Weights of a small GPT-style language model, trained from scratch on English Wikipedia.
Size: 9 layers, 10 heads of 64, vocabulary 32768, 65.6M parameters.
Architecture: LayerNorm before each block, learned positions, biases, tied embeddings.
Training: a variant of Muon for these matrices, 795M tokens, 13032 steps.
MLP neurons of a small language model. Each row is named by its layer, matrix (up: input weights; down: output weights) and neuron, and shows model dimensions 352-447. Each number is 500 + 50 x the weight over its row's rms, rounded and kept within 0 to 999. Numbers have three digits each.
Before each neuron's rows, "fires on" lists the tokens most often at its 100 highest values on Wikipedia text that the model never trained on.

fires on: " |", " "
L4.up1041:577433464427480497444528540465497503537517527547499638552479492583579452535465480558522546537449474503511477474402462454539545453420560557485463513535493496504419458529519515448542495529634501586612522434554567469530460522428484539560450484493470431519479483448503507550524443492455313487
L4.down1041:521541371430551454599560537416523560503432444487541438459530459468457442525507454440466501411567486519501399482490483554505514457426484540483465522511566480548445579488500511514443472470469538517501470485376533515554507541484564430426440437495543399519491548414468432471540496536458499483

fires on: " ", ")", ".", " |", " work"
L4.up29:446472468537511536500471476504455527376501490528615548547412631522523449499447564489473453495544588452588435502434480536483446494462511587505514477487592461476505552604539451477560537520517488484494543502497525437548488506579566451512377549503451504430432554518434606483527554519471470561
L4.down29:425474425510525604554543559582550514456595573513474483562561566508503570419436525444604529501435451491523492543499544436527465425498542407598430508532483449587432532518460409496501515443559483449505373463475472585531468472549504437452377593473592489473471513483450496380488525542472539430

fires on: ".", "0", "4", "3", "1", "2"
L4.up2363:448575574463499426537534514467476431441534516486492460605476498457485492467423517508478482556547493470471459588587418585470480513497576442541502510456497496512598549646552486464456483558510488346512607513494503529469507511566564495523539475409439611475525537531570477462531480501440572552
L4.down2363:514590491448508540426488545481605569574493568417449440470502463485474582515489499489519439466516448593528479552451498503501526488539474511491421493535483517397518467447492403523449484503489577604538435428527545559561492504533548409419501470415534543526534491444567479517525491487529452457

fires on: " and", "-", " the", " &", "/"
L4.up1609:442477413528415515500671513492571590403459523563462462505447455394471425542491462544396561619414440480424536464510450502446584579512556477383522499558503519497514475546523521551556482481467565554491455413597549467512467468435428573440489360464470491510521459559478491508482573527539506495
L4.down1609:450398460531491437442468501539522484521474506523544528476496528454544524517456411530443500476535504475453511665560453581527504446487417519478443417507504486532609508408466491503491506531558435484642581493462502543513549490524577550504581468486533498510478504430447467427587531552445417520

fires on: " |", " his", " their", "s", " "
L4.up1368:398489511480495574512459363518530489504481497550619444499559638522567460617429544519473527520561543503559416563523456497497490461427507548569483489503528460517470538390555376457460521522538464484544484522464627567469432519497613492530526527569547472429471467500534516520536595504546515564
L4.down1368:478549474523401479448472467446488453474539425418437520456509478459502516501470498560473543493576508510563471426558499441483509507529575459563553500368494524508519579458444468487449497471467544468494399579509526485469527443550488571537543474436485549484622627501499461446549513491478478497

fires on: " |", " National", " first", "-", ")"
L4.up1446:450466610431395428507481509423505545405456482491534512458479443439465520507569485450459479491439561532455591556417457491547538520474519489540539429520560432443486520490475503497514487537520419570459582515468503410553553498569502542488458436456446537510562510469468530439559404430511549416
L4.down1446:520477588508516525457516496483485510487427471438503493570493438441464576531419583504550453416542539553459525457485519443631513459616584477475486425514567524551493418581524479517421447463475585576554487485453457527524429512480491588484479552465512527501422498463568498543577418497581476519

fires on: "1", "0", " S", "2", "4", "9"
L4.up109:537559430551590451413495499519430467518559433497460421507522470481504441530552516552548440434565531643510453498510502460528544487477438503409425461535543581487505440504559467435514476481509408481577483518509524479515529510466421450456460547509381478604530538598562513450404557493549520481
L4.down109:578502529464481538538513498569457542481477445527501493476490467467552416548455533527473433628464476452508522532579485580557480515515490532379486545481414555474444491522484445471420544485546567522499442503384476493475421462517484514473450505339427445588527455637495488543509463492497495492

fires on: ",", "2", " to", " from", "3", "1"
L4.up2002:499616609494499478475473479509431545454498482407390476500490517491415581441581553539470487537469551568573547492571635565545529558483499522471509461575523472502555435530509441491352513585618491478470353424489490527466514552477393444452552455460412559489460546537407651451495476477461544521
L4.down2002:498514461460505600505606573497571506483525522514471475553470495559490436514499474539510506474468509460396528516455517477523583517517492520506456472539498469651511421593432431491519484585450476509485517474422563537546541512542472492448443510555487452503496499544562468628484497467515473533

fires on: " of", "'", " |", "-", "s"
L4.up1745:484553449457490512560546523534494565538536494525559439572492560507559427573498494494435443591593448562404487570456496552517470490551592524435543529458531488550403434537441495559509625503498506478489471546570491416560482431534507499548552444529485463537490524489533495424486520547409520526
L4.down1745:494529507449508480520462472540416483562540528481507419515563589516446489491598508482607475469427543456467456482519463449542480539564487527460477462391556415512602461528510513436537512506478575494471471483514466415545592611530491434448436483490514440541538535542406485549560552484445486463

fires on: " |", "===", "\n", "==", ",", " ("
L4.up2272:489540411465573560508429530521546490517471472627506478508484523571541584527491508560559481534593511550545473534508521459514487558537533599461482461540535503395552590529452522576443410525525520543519505455460595478439554514465505473527441503461451443579474570496480419525446429488539499592
L4.down2272:449566557445439490497509460449562513476472402392512511417468511505421498501497542499640561544428548469550537497501507572547466416545476435466593483487552501541440431463493524528452487399403449541550461508510406460470409499511484485466495562473590518507505426411420498502532549490518484462

fires on: "0", " to", "ş", "č"
L4.up1151:502468530496509453477555513549486525470466513441564505490520380468571547380504576407468493512560507492440535430564434443578525508509506515531530602545529541469503469527400497543485511521455410468457556452512445587477522478512553368471548568553500530542535568515461456520465531478541470602
L4.down1151:533474529539473477582468448467513487498446521383505502409482509417429492470515524473494489433565523576448516458483442509555558520492548472492499511556538567466477449493432603434422540524483556473532442419458492478532523506544521538369544514550537553426375528514495476568470461521534488454

fires on: " and", ",", " the", ":"
L4.up232:450581474591473502475581427507557530477493521439494551496534446533516467577486528538477578525478429432501515476489426435417432481402546470490554515553615363604509555558547490476503380430538480525518514420542439574426449504425500423447568497511505582556598376583537470532519552472516573557
L4.down232:463512486534493468519500547481446491510506492507474462481414600551474567448530463496473426473436531517480437528518462440538454545575491419506590486524524487497540522486477484491519490504507503452388527541465432487495454563526490479577500554432483406499529411530437518530557515470499507470

fires on: "-", " and", "0"
L4.up1529:525476478512446374487505358554527503553452444477436578539535542441530492399495488536505425531424392507470456443541448488447468469507482511512497570477516437501615489482452505504499591426442487452490511545453538550464513521448449474498482479532521525451566475544536471469513523424528466550
L4.down1529:545528506438460471484501499490431504509504546491437443494499482544519505621487608579543477448559576475531513477462478507467519557511510496545494528555400543497570473529509519482516509386452398556482522401466510544471543452475537459512465514428474448553528488530478469505510490515466454457

fires on: "\n", " |", " and", "-", " x"
L4.up1303:596556487502520500455491454469446525496575470538586471545532440535509560466510444548527469432504509577556527551444469421598533525514523517568512534453534524437506496491490566542506481451551500557393586492489505593405539382530546490528484518481492430586475402437558536495514446482587570521
L4.down1303:509515516476464498541469449568561463507512587436571481361589509499531539548423397648510476486499506512505383513628433437510517526568473557539583528473580496466486467473449430444517513510577478538461499442517381402454478534506551434442432628514506525477559510522467564578612519484511571515

fires on: " of", "\n", "1", ";", "er"
L4.up1026:412486527555431475444480553575549592522525560558534453503516552543442528471522569530412475457506533461475479489479424558533573445514529466455403558519482448569440538577456455474462528494509444467552415465538527520564566491503491532485473484510476544545526547539460478542541443457523554515
L4.down1026:527573500524500460492505439510565478551468465593454467476557540543468434553467522496517564443558452405471566534524495505502492506448451492500482475483466485560507523519580524390594446530420482444510545464618481454428467530517454452434460458429510531533495453519524588521501448485405475531

fires on: "-", ".", "2", "0", " |", "1"
L4.up1126:566467412437591463496570578524477545533578507506503434527498491596537465428563470476480492457505450428532447525481538545572519409488461422461529577561467461505587447469531512552452494534478525446505492566478579543517523485406555485531480438528588459469482495486513498470431496604365499406
L4.down1126:516496514552405465518529524500507413601499460521581560462474587392525463576524437542573453482457494475575538632541439483530482612495550563498508450620465497426581457401514477569599461447503578515441466433562575573554456546474419555459515504557562464438519588522554412571526519528518493467

fires on: " and", " who", " he", " a", " as", " she"
L4.up2546:530490576528487467511423459482460597497501554595449536587523403480506538571537435436532540426477490542524546517440530470581474470468571455418451509519600555417500574564516535509422500417511558502511457499475426509418486425531435458483600520398435459513418457409499488436428462462493493432
L4.down2546:625528499532513498532392573513426479581450571545374522451525401602538469413499481448504501506462551428479520477498468458552538543558389531509532459506496554547523446523537465456541520484546532522482460473422437515438524523483483538382440551496407518511394563465471472624425530565495602515

fires on: "1", "0", "\n", "2"
L4.up2420:386456496558514450491554532575495633509528505485508603464461508431471570507543463463488448467477546518590448544488461509631548430607444523413486489575559481444602463532510492458499504531492460504569513590532494494525540479414449503437537522585450524465516499492398507514527483568563533477
L4.down2420:528459524521505519582389490520526500472494457523570576536571511431530411535537497516477485538549547414421506672604479542509510568585519471524511607507331479556590520504523417443597510576489526464493463529439533551516570526502522457532530545436482512520447513530487505568446459460494402489

fires on: "-", "'", " and", " a", "–"
L4.up1613:546406614403530469511476496465576498452507572509516531469527504530438404456554534514461476446545459459480527442569501559539509535481441498505472591538567542467523566492460514560496502447469480463513454415542452518397475509464523520499507476423372484482514487532610443488524489528445518428
L4.down1613:514528525553488537454587515555575570513473372509505511503539514552507525593390528485583400562571493540519470544554486506469430416513462588465479437453491481534474494438503545536502611521542612462489461469449535549498515577515422412475534551475480440541503458499449492402366559460569562483

fires on: " first", " a", " in", " of", " for", " on"
L4.up990:549563458537458454469513545492563463507456589523495555448485561496497402569488440506460463453523586491478476515536537546537503509472464401538430491462335547515552450515596496533525428466493536550456463510509465467475463501472468435506467544452506518431440508446486452573506372419463471565
L4.down990:542474566548527446513500561508490453447571515437513551537530440526467377557521399435457486455528473451498566429539609417456563456593533458477501547550448536422471562520495611503529562513526494492529560497540501602491469510487561509463495589471454361524494516524482479572565431477451550593

fires on: " to", ",", " not", "-"
L4.up2206:437326512514569458508484561614575467567547537578509520449545585598561519467416481452604449503485442488474621545511457539459510490460500492500480485547513497324470519548504418465457415473557407502461532493472452547360513455599556556554545556423332456550475524448398492495504495478496500636
L4.down2206:503527467505423524495530489537415473544456440511379587482477464383535451514479502510444587454529485395483597517421483475474566496469503451497473556508486514478519438475478507502563542544488520469467514544530495489533567419540512520405512531518543542472528512402538560494449523490468547442

fires on: ",", " later", " when", "V"
L4.up2424:462494543430546561493586560513506528463402502479471509566543564444504567497434481522518435484474515439520397509467598481550501500513476526527518529544482586466387501477451573574488490491441558442519505508488492419593399534531621497498481505417520480555479563553398497478480519462514480531
L4.down2424:611466557572509457498465464486473536547483524535565552522547533451542480472467456493440475558527595493473517491561534497504606435526412502445433434494363581509456511560505601468435488463490471458431581442561474536449501507451486487509544536431544515473503425550466439554541459528542466508

fires on: "-", ")", " |", "eg", " National", " an"
L4.up1743:478574504527513521563614498508502477386575544491508464491423457558469526475522540472547520480415494411451537508514440541563500623454526523559473482501478487547562503578443532437448558571480452439432491445528476474485542546507496528481445400436429546573454631461573487450512445491515410533
L4.down1743:451330624471423437495487578547470449511477521529516415546580516458485492563498503550503481415567516533544490486449544495483454423508504506463545513413497505491443515556468414528541463498503518487487561549509484561451582533423487520467455514480502453517529506512403591473514537441544471463

fires on: " |", "–", " F", " Notes", "s", " S"
L4.up2221:478454616538460543542558520600461575485529540539484463504406585544519514530479489529551452543464572496428498415544591539416526451564516477425446497463525473427463538569496552540341597524620474544438492527490470515475515529541486531480539447577465576515521440459494487510387497435513558497
L4.down2221:537526478544421512595553550524423510591484499490545545594459509524428488506518521489613545482443369466608509565505444525447485464447563581476487455474624522473529460503428531531399505544479494494392488527473596449488549550462531498539389562506489488530466564526461459531429482559481447485

fires on: ";", " |", "-", " (", " station"
L4.up889:436565521490577507436502465482475467523573510575444626536456536511479492530513524550497563587477597497530383439455429468458493506436567486414456531465537506460535551506548519521495534523559503476474575587579635595481448491548484535512422534434414535527463619495484524510486572455395501580
L4.down889:510384462459479495657515460493486609517496529431473556400518495538478421499514531468510570463515519434490504467402488496524559448541488529365547479521490539486404546490548412531411484462533549463547459466465427507434556586539555545467541442508514507480505557450500520520508491624491595545

fires on: " not", " Ch", " of", " to", " considered", " just"
L4.up962:544485502439509467429439471456454542519468556545588407537552517505535492596561472491467502471510509499476564521451411441525483534475572555523504474521396522464461637525491504507463458555552462514460447517432499486387583550477534577477525564517484453560494477403514472502468506484449471595
L4.down962:487513516485445454564481528531485454576559469483522510438585487508509585466488528446497450513422527537506518439575397388419524537467529507542507434465458531384543456486482478501542585450567430410535615554615476461619445506417488511524439529487440434514557487475539458451458527516455548503

fires on: "\n", ";", " a"
L4.up2119:473511473458524477417457524549472522458466564544442477449470422530504473507513463420455554512453514557427438493466511430576371523500600446504534495524486458489563504546475534482542423441470562486594494526618444476500584482466534544442538520412519571511523423562459449585492567425505379557
L4.down2119:513588507460458462581536444474449514487419498441487540435439415502483544435536467465555589461528526482416514504518429498458565452592506524466521516487481498475554503427535536483489544488541548488592476450544472532595574433400526437544497428422545451490483443495562513583520533560439423562

fires on: "0", ".", "9", " "
L4.up2427:638539461500534495473428557489462458529518414398521494670468414459413539504515569533414507494543522488514565488493413585547554572545540550483499539401479508533549563544489548503550529514512482484569463508428458603514554527533495465541443519493470544457514472458449533435497448528462514449
L4.down2427:489497534489510607567544545439473567477416390593585515466537493398430522405511563521575560417502495560408538489570517498473460527508454428564383467600505545483510559510412509449485575527536522454472519397561516574476539494473465447463458501473466454515485525496508528578492558524462431548

fires on: " is", "-", " (", " of"
L4.up1485:445459541493559426469556406443554538503486511421516504534574544399567536421518500465589429555439493500544446527490515420550490516475555549396512495511529457493539501559485536533463588446605537469437515549535468505475542506435596406495558483517536461544490552525487559483515376534562547496
L4.down1485:523515532512513480559418474503457482459470536588505536582508476486579537571452487533454510491519450472473578485610506485591553546471494450491511500466483458575547460566419535404591534499393526581547476541523461403432499524449428560468472542506550444469515471552494530432590448535476479507

fires on: ",", " ", " (", " who", " on", "age"
L4.up1455:472449539430483557597422481534429471513379581491526592374470552543536536381516414510531445511541446470543550487486528430508503508542480462553589624569510529548409542513451469442416567418505598429564501503410528540501583474518437539527613508455525477499461530426551449530593572545442431445
L4.down1455:544455492416509534422461566427475478549546536514508360529603536547526513479490560480488519590480492516461398523543538449461518527477488478555472560523501529398470501473558587424622497432465532578496453515538494578569433517484552485525451475506603531497540521424505518576517532497599408445

fires on: " who", " and", " that", " which", ","
L4.up1270:505396536540442539507548597562528447510547549472568468503554520446438516509504543590519473610515537535528427534471502477433534570549406468506436515565540551606494434408516518457486532511553464503591472461441417490480620426504537511560471535443528444499466599442531488492615636505466454558
L4.down1270:437561567528513483435438473431483500475443440468524507505549514538525447540522421465459567428591537488556573416550439565488417485451516539483463524474480463441464497567465531451430450516504537512498438625510551508536468634529386506420482402484492516481479376473472450473447430488566489516

fires on: "1", "0", "2", "3"
L4.up1996:449543523513548462493455606479595531549558517467456422598516570416520483426509480495529428521444553442496544496512523503516571476448508492491436518498525511583481568475453400537457462567563510485525466432515457486390547534482524480473518451454462591414527485500568544533476391462498408575
L4.down1996:485473495459554541411409530496507508526361563587554515474519552554597503480475485475461460495397461564514477492518571465488506567482440578486516527538476465520492465441548473571564541552478458551405435398457487487559418479494496507546430476477561580515508409456519435532571545517403527577

fires on: "man", " (", "-", "'", "ik"
L4.up1503:518518478456522455466426539503456452490522516439521462588519452503470453471517464517548522534454614508529510517556502549558472495493589553420431499477458519452471535543574532572431485532540544409446502538534627520465466580464566550600573455448521630494491562458429518526382417537538513550
L4.down1503:462456553521441529553550401408540515543486508544377553462462484534501533433541480548501540485500500472463461487498488605467491472580506488487547422524537472540559452477522416518465520506523508564509475473564489526514497485522452525519613564451531517368621451447540536517560527497484493455

fires on: ","
L4.up969:445468522447466554540580502474487556493454489473490418577546454423522457513493352573491440526442517499545467465471548497591559506550449579510484605575517508514548538535580522547419459556488531415408474526468530500534590539480484496452505604439483498561499524484465583509550558495462410479
L4.down969:524459553472517571516536552489509470493506515459510506454447486475478508486505475522490437564448553588515429445547580525477566446549431518525537477423539542512432435466587521547543572506461448476441572415545530499548498524513489551441496571544536413463431456528418458594485536481524495444

fires on: "9", "1", " ", "0", " that"
L4.up1141:483538600524465481482540514462521614545565486488493562571402467532517517502439494457480508492492438460546434500502411576530457412510565444509506509591522512559598501527442445552440483454555531445561565522491503471507493435561534574493493490529424471493443446473496512499463480514480483478
L4.down1141:468553408527464536505424541488499495546468466559575466595554514439546485562509594502543490521521487488560466441502421596575508518406532618487425514488453499477487421530550546509465473442507456500496489509495536491516546475516363411506467503508517468506529526492532491511485507380460499458

fires on: "-", "–", " of", "or"
L4.up438:496422529534497442489459532564479522507515582523594464587511457556576482428476563518516482594561490581510516490486494488579510512500490510407438624562523505451425562507370460474502534512548479478500488546553456504540481509530554509442477431542545447482540471546446553454445510537526516537
L4.down438:479416448582456513520541606481531407543528578516555484399525516539586524520547452471522520558566455452512526498494507437559472518449508438508403509622431546534455493512425443481500546474487551535581493469490577502522444514540492541435459547551548459596569511457471413406548504540473484471

fires on: ",", " the", "0"
L4.up2392:424456476402453580577636516514466549592407566452464591418490553471460435495502498615536508535409502443432437415439540459453580517544528409515578531543430523527492509490536478501456582489561543430499458536438384502503598440490515498546434534507427549492419607467571502533613545561521562454
L4.down2392:518361548524518456491499461501507415450546504513560440454490405483489559430469452416419497491481464501491426482500478468512496440545435490555506550541565612475473450462506502546612601440470481492481517385498550557524424471473488472572459488495515550534547416548487562514468545475479453467

fires on: " on", " in", " L", " to", " elected", "n"
L4.up1989:474489455454444558539474631435500518440594431544523516471430450450420503560517468523447412400541519475485665511443477480494488484502555525420427467595475540366439460449475502476470500548444460537490586481482495521499519481477417459480478467439529506373533600534473362539522497558404438520
L4.down1989:459437498497580511480426509595435466529417521454551520489486485498517447441460548488513556515487568570535551466592485536489531539602551490554476431513546571558490539477513595507442558420527495455509542548326410450615584492477554443533474506539457454459494472472524493473558452594507437588

fires on: " |", "1", "2", "3", "0"
L4.up265:530539566498462446477526500561463429537502460478458364556567435537511578486487390455541466464555474544475537506477556525518451476464475496506481561438515516439575502537494456549508500513523458585457481508569484463528555477456478375444545409534458501529463476540475371504390446482471518508
L4.down265:556538577596565552349483465454535547523562456535502523569436552530536425504488491496465555503509545511544483487488478508517511559484418520525550463545538537560560519545447465450497530484523545470488497470440580425495496587546641475565551450481498563582543544474470506522477434489602524667

fires on: ",", " the", " and", " among", " I", " his"
L4.up1465:439533521495477584375509473544435500546526553610518558495433480415467482561454453521494555626515476518524519498530441446471436433515503488497448487473541479436425472633516487535580590530451510527392446494592510440494407571476395420439511436544468420448539415576533541481473402509489525528
L4.down1465:484494443501536576532503445500592484582497604463433561520490475438478530483607535471484488459502601467554495515563434538505486526505528487518533444475467572664497412507502556526356547510573465483524475444489471476541477455522486358447512531522503519499533537491559413583548550611486561516

fires on: " ", " that", "3", ",", "4", "5"
L4.up578:500426526632473509351537525478625443409503594488513446455520482445555522516471515466614501408458464461482547404517492529487445525517437497594460601557527515544606604503541425446506580550484401525477505511487579489493476448505519536526515612497489505494520562437435429530453483453515512589
L4.down578:518525473555477509536477481451514468499483527482510514396509512490528398458566525493452552457562527507426443528556510537498457562514550481499509519505431507496348498464456534541508514454401562536519537426465482520599502583457503441431534478558526518492448400555467514552426494449495531477

fires on: " |", " ", " /", " and", "Personal"
L4.up510:432384539577444529495428407484540434460520537579580496540488458552564413519358551395524475526482418430553483599433506451559455442441461448546506521447492453502532449459513428449576455494517475509467454439549510450500570524423456542519456564386494454472448511510456528592560548463442492507
L4.down510:500584464515476536586485494486462506420514513577463490539448413521508471487452409540449584527495538522485444527575513493523499469550544547553574510504456502555550473552459526574478530464525459463564465495504508473652431470502521519620425466489488494519521453384469472532472559470527538443

fires on: " and", " or", " |", " of", " later", "-"
L4.up1973:461510440483543504531539528504481484459476554542475421461457567483548451512469501499551432498505405347534418512470568474497391606392378572477548573475458425405444511555449475549569545547454527515426437553430588473564436487566473568488496424490380540421472428513503414486512518524553491482
L4.down1973:524483518515498508551562540437524514523528596503541542535520488496442508553470512450530584513516535514563466498426549535542488571494466508486446475507526584413492526493489489580524581596540520459473552458525424488472514427488464386497526509447482503463447421578486541545497515480525523467

fires on: ",", " was", " is", ":"
L4.up312:492478613493541457569569539510518492422542516536489353450512527566527565459517479567425485480579518542521506667534483489494567467578522516465514443524598449426531431545485487585467559477433452522513476528468483438466522452518453543547486547479490564550462492558538572423473520436474528460
L4.down312:462463501496511512540491446481556483444484495585516594503419477501540592548447514552454613500543522465502508533533470505548573448559526365435469463480528534415489542456501514528480529494560486485547525465469542522448475483538459504450582519549513527509564473464430499526518451436448489526

fires on: " and", "-", "'", ",", " "
L4.up1806:441476494485531498502488536452561457554478563432455447488454520529494536488482588438474411520454461362584563522533504539451526634510451572474458599508504540439592446490455542510560496456526555498505540476590620440498539505521466531499411505530455486483554506570444435462443471587461520485
L4.down1806:562492520500496550576523560506522515516516520492527427520481442521546493482490495593587489516452473474626448577461549543424474549467511494536480578434519491505541484462539512530543556458492480508407508543452486469519429511568515413495542640483488548475545490483496517544414504612510467478

fires on: " and", " with", " to", "0"
L4.up120:567510490478459447509467505518448518520553511443457510482571470545488541468494465529495594509461484458527500496533454618535497383506493455444473471449468407534508521545498463563545459443413506438527417431488524513511483571487535465444535488438603515518516567573571596571511499437465497545
L4.down120:630509516426480505499436521448534446501499517440519460556435429537383502425545500547466509508571464592518393427500454557463515480432436412531544534490528588461434419530485579487521529443418396447453518417618518491464511546509528540501491579488519537459482417535464462585488514524423468473

fires on: " the", " of", " to", " first", " and", " two"
L4.up140:453522434531483499474509572505524513470434572540488533605496511423535407476583519495437489526525435529543567439446486464477478570458505508485506417527469535536433380575501448468630424567556435538503450605517500433502543481588442497560465404565480543520543421431541458549505546445441430535
L4.down140:577577548421552542475490398448534536559585484439493490510524484511445518557600466533460534456501583479510475469501538550391557490497469496574466488521434501440507449402462459512475525459462607512535473427525500470470518487440514455472527518534458421476546514600560566497547431473550559517

fires on: " (", ";", " ", "ö", " who"
L4.up121:514399480571473444441535465520516535464621523418493482579538470440514442516469460490489416561524511484491440493476512465471549599382445597530446563481522522585526531443516496553502504491575554454551465446468517484529492554422461496547564573544498422530509588378432457500596490533416517555
L4.down121:449550480551478552479460468512505512549457486481465487487410537412470469470458460550489536451402415492520378562541451447485375505505501525409537514538464507506495587554501552458509413500425538486450558505563488559488460575429483539496452536448558496522447449552464480542530413538523470492

fires on: "."
L4.up1191:548467535525438528462550569499395472490492441578475486524495461525527450481547570539587568504527483476462431509499575585470401532491472481471536529481543524407475469502469464477499517526532472529511541512430407460494609462451472528592446488464563557454494480451515561485557491525358489478
L4.down1191:581563463457555555524516500525520503499564408488489493556543422461506435558425542486529501528566486441488452419421614464418417491441581543456468430453448519487393499526467506505602449590442455464502481498443506426523514499407460522541518444550554548383472427561484478452485426580395556505

fires on: "0", " m", "7", "1", "s"
L4.up1668:473521515484524477477509520570600534430518408483496477543508554519537514358585495538529513492514472498467430376547552485436502448599472458464540614565502528494432526417443524396507494475563519562484532523574463519529485516556569452555596485455538601478488487601517537551443515444504527560
L4.down1668:484511543475460517501499554513489422471443503412551438388516506401497451553465463479463437547465504457483356532526423571478519484588567525519599525487451516533614509527454620473592579513442426574419464546495635500395508515485560513415508473519470541499580475469494493482466531496452483449

fires on: " ", "1", " March", " –", " November"
L4.up2519:497454461513529531480448439449482394507501571440507587465527462467436512541503496441495490390546493550487497545572389458450575420420505507451494582537421538477570532469617448605480494472591465497596495543544351632453510526484482534520492507425415451448530344492498537417509511509451529440
L4.down2519:475505540478524476472472530427519467501433506438527492640423497498503533501470505470537509516505542545577510464608527537529509525397528452526534574519470534549506519552548488560499441474595483565492504532496453471562544445488443525484448458499410534468500498485443517530466462582441527509

fires on: " to", "0", " ", " Total", "1", "6"
L4.up235:450492531449596459453443498632430449537537485466569517479582481485657511559546389477462485465509381430498493484600442502417495479467449609499542518532529471446568482544511486570461440431566460622462504432586395536498435571575558477544588458498483519425504499519585427548530578438491426544
L4.down235:530462443587478410519480511462525425505479468518474431447496473547542480551472447482508561574543534514464490499464514409497550609459481560620500487558567432454461369412355500502533518569547517502486434454544495562535534501491446556487501470482581538561503462456475476579434465572518422513

fires on: ",", " and", " that", " The", " said", " where"
L4.up42:527391558493398505478531553519546429424581561543558503442500454440429594471412550498576461520497478472516499483513536474504531549501545373488523518506465582564427420546453512539548536463477481496483508509464487496446427484513588537639550566452500530605450473518528561583576546510433515540
L4.down42:560510483515535552530454457456453445449469520458581500438418419500603514584467410474466510541566480506516425541595500581429528477508343579472424473429438531507376481459526467505512519460509510500527454550470420417485541555559424424557407455564508524539456468500479488502472459435511516497

fires on: " of", " as", ":", " |", " Like", " was"
L4.up358:533510559498550511593600458439518482448503417534526500537491491583574490479533470626497528458570428470531435429417413491572581482394527558496429438518544480529392496468504502552488522540465512536454511525479365440449562505549447484468562514521474431583479526513493415552514568496516513564
L4.down358:494513575537589412480462507556535518489450534580497542630516534506536528489561495550405506488575448388474607556500489483457529372476499440470590484452467506427499436554451538508451518509507508587471436449497516432540439519421342486596545457406430479394563437445500488514486535521481562426

fires on: ".", " of", " (", ":"
L4.up425:561448544513483555510575558461464551421497521544417516532483542544559521479626520421546514407490520473584463471515481584392468470534478595500525498493473488436502468443430463530481615483568512491508471537565489411601463538526517557482508550458542457467538465485515467478514503478499579552
L4.down425:512547488456487524422491580472498502463475466469495470509528566537459488545459454415341437519503490573436474474542518487468576522535485465521533556473473558523473459457505535496586516483508557560495429501524580577464423559465526482578410511470393539468428522462542495461539469599479490449

fires on: " ", " of", " to", ",", " for"
L4.up1923:471515517449493448417449546515509476455519487442452404549511570512450451463583512524429519372568623451559588535538494412468493556526509529491461529548586474487556496540590530596473549550468483626540536456517480455499443512480526470563576501452555507546515497428436514464543506486500558501
L4.down1923:524482482609427565498488492436494512519503541539495555610474468495483504477488528483563412528528423640497568396498488416542489463402526544558502487507457516468558461446411513537552525491513440499526488507549497499395513473579508396386569426539508472532570487468472544487486498487511486397

fires on: ",", ":", " and", " |"
L4.up1199:519488525444463508387539475508489514536461472467531496451454474440541442492496551463557388554442544602462528433488523507498546531442518552403486463539491478440459503541492523510540500429447420504546469495550610505554525462618403511449456510484411464454431516458411472499404452513437451563
L4.down1199:559425517488381378466583434596597405498504407549445518563454489421411463539513522497514419498509520503556531522593544520401568534443435502419470483486564505550528454515510478569482462442599463577448432508427505438492611474477426541503525387570537482508551538465525472432541459489527489477